Weights of a small transformer language model.
Training: a variant of Muon for these matrices, 518M tokens, 7909 steps.
MLP neurons of a small language model. Each row is named by its layer, matrix (down: output weights) and neuron, and shows model dimensions 405-500. Each number is 500 + 40 x the weight over its row's rms, rounded and kept within 0 to 999. Numbers have three digits each.
A block is one neuron, or neurons of one layer that tend to fire together. After each block is what it responds to, as a language model described it from the Wikipedia text at the highest values.

L3.down542:482481493531486493557470469481479464517432526533501516445632456462511503488459471547425511475486362477473500560466500511507438461594436521457494490500579525483463524544435551534483454458498513551432423483508542545515547542527456550483516494504519484450525425510540522522544439527530410464
L3.down625:467492533501455542568491458588532525579532460440445497524464461432545514430523524499508525501519582478480593474509435536582459540492512528477518475443517437511483505535517520509443463517521523473465459554472387553535512463533507512488491437584507575517493464486542582524511490473455554497
L3.down1501:480446418547479519528495433496529495513439474487564566430510408554509561520475435467438521472522508445488494489491523523465492429569501526467560394560477509455537489503524508515494474528475477443500512503438449474515516538562478545445464532520481506514555493538600523452483438520488465442
L3.down1551:561529535517464497489491408514476555552536516522514468499577532516447481483491510458509535505538494502493532524443505454474532487490559496518449413514531444451459485542581489423507458408533550470547513461446455528467471540500486473453499517489443477532495427488515435495550459524500476445
Responds to: Pronouns and existential there

L3.down260:462561450469534510430541476544526448487523545471566536546506479446479481529500463507577478581506541528535497485557466515508505519513513493526443539485476519501513547490457457562448501508616560538480443482436477502551449523545470529443513552538559506551523541502424566526476447498506544604
L3.down1045:510582597555462424520495546520472496417442536539570521500566489469486526538478557516531519522459474506502453461524435417525447555508522496543492539472458477547545556544486584496498464448530506474502465474537470451498515562428468514489475453456517448475483517454442536506493518526483482579
L3.down1324:485493538501470483443562444532505519483466556517439521507564474424549547511421522451490482560531617486566428507465499543475457554467467545541433496515492576510468519581573575473474529444471467490540473517526545452451507571549491450541482541433541447513585482533540475483533441521554526504
L3.down1352:495531504497536470466474530460454527469548441503518514470505510568538489507597489456504500492477436432592565486516491492499440459505496475540528512500467456454529501550415471553441518453504514545474575451430409487501553500503479562472477563461547450513398497532435481503539471522491486510
Responds to: Word "as"

L4.down424:498461463478521560490552456501492532535479506512485462503413488538493510516511505512499483493482521513525431514555503495467524479508530521396571555548464468453465531545459491465498441430471514488438488516451502503542526430449490514425511400552521554483578450505473515504411489500529492440
L4.down807:540471497541427551557419467575506474517487532529433543507498535529577449558479444521478489597545583567462499470459529532530481523456518463562518500539495492498469541525477522486508591548491456450472484557433493454501469509512535496445533517499491449487529420541493451512525526536545464478
Responds to: Closing quotes and participles

L3.down223:491513477528474540490532528541527531581489533481514495460545548551502540551471469480515577484437402540510561521457505544469512515498481413466509425538460505527483486535489503460518539503434566496489493478488455540509527437505499503466483539513538425500579495528535547511493486505588505548
L3.down659:575498525550535490449490497462559489510423506483545508456485573542512510569476474518530493575538566512494497532471468509525519514477535408471560525562504546530490570536505458506483461511393559431519461517492412444527470457424517520423552503436447521516553480529505559544489541503524561518
L3.down1610:537450528497449533518463554505552523531500489552458442491514483443558512478451502461454517570452442491544544489462540497584517494535486520469534513527495465518494494509464501540450464469507518383538489548462474423502439488499453483439474531438521423491452518516524517528491534532578475523
L3.down1838:558536451487501535499455509519558555530437520522477531475503498514482491530479432460455550571430397557579460509498540544499476529550488415477518464562534491520500519564491539431491433549461561438486488517552510414459445423458481566537456490500467441463546527505542555480486549569594497534
Responds to: Past participles after auxiliaries

L12.down123:493464523556477484508503459506516467523419476508423503490565462477474494539496531521501504401554569532471560441455508495523389538496430468494530460550470448501520451493540528525539530470573492476505498541528545478542467468497491557573512535499461432515535496616529554477511415565499527473
L12.down240:490589524472455554534529505578556471481493505471549414474505558495476436496506572503497453454518524490558611514512461507536538539463512455539531456533490511509462522479414558605459470560546476573561555465505496489458480536499515586514570493531451454471474443479516508494521501484534451592
L12.down598:467523445514509508526533553520524464533456466475508461507556520506518514493509416469453470505473574527502526455424447508528511536510456552448510513508465505491502496471514482469544480477516546554598570542484455555548529530536479537461496466531556512577497527492522466478530532416539484510
L12.down1114:544490433534520501478543444509530562509499461563495523473540460470530535490515489494475532553498542499479491458522524558492545497522487546435503452506497504509510490546520463517498489457486504483526492533558415598491542571501502500477487428521476545523496586492524518555558504482521590529
L12.down1452:511446382487527507474501582478503468549525465532478498454465491440521564471495484513472499499503534466475474501471457544500539442472452493466505493510508503539495506543554450446558507472551495496480485496558469506431491480414527526525483479532469532511549527526582492524529558445564527456
L12.down1457:513576480504503505515540469548501510520442518484481477572439525503490452540517457479445466471491602487464451477557491486482529583535481491513449546585474512519511508538537496460494421523534504513530477449526513537467480482513504496454523487466452507456544536536508505463497485481556460521
L12.down1699:495529498433444537503513529430536490473561553485525565546496457522522406537483478506498489546486548506502534408445569455470472458583569499498502509489517503475504530501517368450519509514505416500449511394548440508499517505509446484463534466412409474464518421497518538577472423444419499474
L12.down1743:476449474547528486448525449475505524519588574468524465431507555433461424491493492503448584513484320482552478421554542542488470522528572401567511530445498489502474527460508449434469479538474514505459449472535550470519424571473475462533494523465510439485518532471534555514518520443504451446
Responds to: Causative verb objects

L12.down106:532513502525498415491467540517514506489496474426452508526533530549442516491506513473468589441467532425543477479461488537532448469537511509485466563442543523449442502567450503444537512474501483476480459546501545478477552533566447517514493488452507504460505488447529490516386451537468555538
L12.down142:523475503422483423525494484571491541568559554496473510532521539436567508474501518492460457534406530539466527458517560550480470513475540497495524532443531461530459496542441493487503511519579485448437484443480463492485519533494496492535427471474505423532557530478504493485494476565546426522
L12.down338:480504540510605439452533568524468512456507544502461383490429502491529453474492446514539469494481585523519558571581477439458537540466485535564505535477408527482549506492497516468474446499466482487489499467463500494477492482490502542561544484459489557469476512553429571567497518548484542539
L12.down413:490495564500507483499496438486504588474483582538422463517487623534542493467451490537547487474499455642522525509523538507498514522483416522501540506509456554499524483447474511511496449478476460484522511489414525565533560483539478406500507478449527484554494527536482485500496462552539429496
L12.down1009:517496543522535511501517500605440535525534496494535448452531500502545489500543506497464553486538562517455457508543487477518487508518490549486500572516473463598443469508484513492495536423497445539474518477416509516520475453439475605511534527436522510502518499535442443565531547523507468465
L12.down1147:500492505516548487480498481454468490505489546486523434556475556510507530461494521499575538462516612533455570470485465480424482528477517463471502549491479477573462478448520392465516497506479503449456419514494544529472484459498443492532475485463479525520444532499483436560478455505482543533
L12.down1170:463455510456568478513518561534504555481501524485495589542495468492505440464472498468486479521436521510495531438524477537496481509515543552512493581491513538506458489431461520495490539463491526484507510507489604495468532477526550524501467536507562541491431544470501550495441531467532471547
L12.down1202:501434553483493487499564511496493536549552516453489453503519545479590476447570545499537521494493551467455474452495556495571555445489450488489416514595447507522509491489525550484562544490518524486414468486510503485448522494488524519490518584494503525494464494494499479510455476443501524482
Responds to: Given names in full names

L4.down989:578550509486485531489573500511514519469506523429491501542497541474530511504494546518499464482466448520481538494433523564560513468514454565493514501467374506503520571518531460504426549450492552488491522510456497593544483514504459471484566496465398560491524568499514520449427469579512547447
L4.down1470:512477524480495460458529479487521509472542521536510574568483482484465577456512439530478541470409442533458560506427537430466464487485487588526489462564475507348503509430577469649566571531492565454460543488509493520541489451463478490459512521520580514567473413497551472450531477478491526424
Responds to: Abstract thematic nouns

L12.down213:537527483516480477517517561538476561568524440513565445602533453531526505459525459473511459512480491538575510500477538546509465545543532484515477521529529475426521497507501536569466530532488446543463476580565508518415511496488520522474489414484520512546433492451527511475529545414537467545
L12.down378:514505502525454460461498523487493526510452521543561526466517493503474481552514494530530459504466312556490484519514450502517502505499523469571515462516547498587459479441496459476454453494503464542434469421519495587497497521443529477494476538528508486494489473510477509530496505518511419557
L12.down917:525416445537522455428487511478521514471517537499483490499497454490479478539480522451508430479586564624497546522493480503501478531511425502558496539462562533530449495526537549452433491512444500477543453497472491564487441496490473541467511536464467422531422458498511482571505544520511464546
L12.down1490:439481504529489484488519482475484526505483492454513511515510584437531481560522489538505427484512346468463508495517449442487497526496378492513485418457609480499487512526488522488563476509549524559540485515513461532459484535496466566505551506479437404437510526448478537513574509499529516541
L12.down1553:508522539511397558522589491534536556488563486453555464461556492491458554556501512451444487528444517485448512507458457453516615503511478498473452559437577528488498589481465428479491429459540491502514561518525516509424520469480488508454529556473502542485506493537520485450518455490513583511
L12.down1576:536471446518511475553501536483583454530475519475484478499533528432499551463463540451509452509492505445531544476489387507520580504487486512432536543585390501434523525503507530467566507458440606547391531466475525539453490477476443468536491444435495543492485455464439529496528541467411452518
L12.down1810:460527519484560474470523471472526512477488556512549465551502519458487548535507521494515482465517473582480452571463497521519441485475541534527533487521583528544445529511495481487473483519474504485493435499494503513498492424505520463524506524452466461479487486548481504482499483502487452646
L12.down1970:474496489490527509508444530523577490500478547464460556467491552461491462492540496495512505515469648449470494459479421472447541481424458487517465513490530604475472498472479513415502562520465509516480467463470499473500521562427496437562414486494436505476529509501573500482478524524413506496
Responds to: Year-initial digit

L12.down230:483418431463515545462498484490387486526443452545484531517461460459486511511417471522478484511554510533451560494418432527541532563566449530530524519539521512498500530519483478538508528561528453476466520467561563401533479454516476468463457519508485509519559518452518520537568503502445457496
L12.down926:491475511567492498543482507468441479489496508483526499492428493547522531431557509513544494451496484485478545412505457521405473454524441554419515466509426474532440511542586547486472480528483482600437501489550516524479466486492503500486503412464516478499556560506571535514509469462558439518
L12.down1346:472644459516497478540497528502616493473466524516477508476446580518531516527519378533498507433468536532456509503501577552539498506503506552478510472511539555532522552518456545525465504534491525487532457480532455570490548516515547499530497442542492555519532519476529556456529478499526432495
L12.down1506:512513486486520486531429561497535567487507474587476495476529546503438525537398495502517523507470491513485366518516524552568477531504532507479535498513532512457465495498469449471479548508536516490527525554576551487514457470544517481516459523493520477464512409472542503435549439508432510494
L12.down1685:540493480499597508440443465485552486526526543538478543614506465483502566486475512482378524627493650493512527526494514519508496505562557439528501507600485492466490543538485459394528478498528515471527559488482484509513461528536535482537494517458455473607469445434549487516483525423528432571
L12.down1756:493451524496570581540500524483512468542487509543481583535498501526532538496444427472466463511525495543510478503504433547488511466403564461425586473498510521541483507552513482534510566505469494520469519496502484464531430496504554433492459546532451506559481494457545494553566519566500479539
L12.down1950:580427503500541491476564464418515475427531501586520520537475486556522557465499493558467543506523436474493486507505480581451543494464501586483502486539506481516513556510525520500519473590515498523482449425526545517482455498488497549476492492526557540504459529547549533426472511542458512427
L12.down1964:492493535523495488527491508491505578465513560579463506547504529532489524557498508498542516521499118492431509474508468525471441479540507519523471496567495528485530480510544491458550494465505491511493457456536487513526477537500521455468453479533501501494562484500554494535505522447469500539
Responds to: Passive past participles

L4.down1606:480554488474530500494442529568501512479536528423463474478467517492483528562537477480473518493541448531493505492543470515514420552473545504544562536516468603493505531463535438538428444586518537479467467467530491519486411435540505521488517516475523471472493508524479539527505540615516486472
L4.down1667:526505537478493507467586539529390527528453523543456487507496539482517502480471512467543502542472662429510509447484500492537458530513456440455449477534526471546489441535537478561416542516516515481481528475545524559501479441497489496495421493483485483457487451453571493479532494511568461451
Responds to: Final proper-name tokens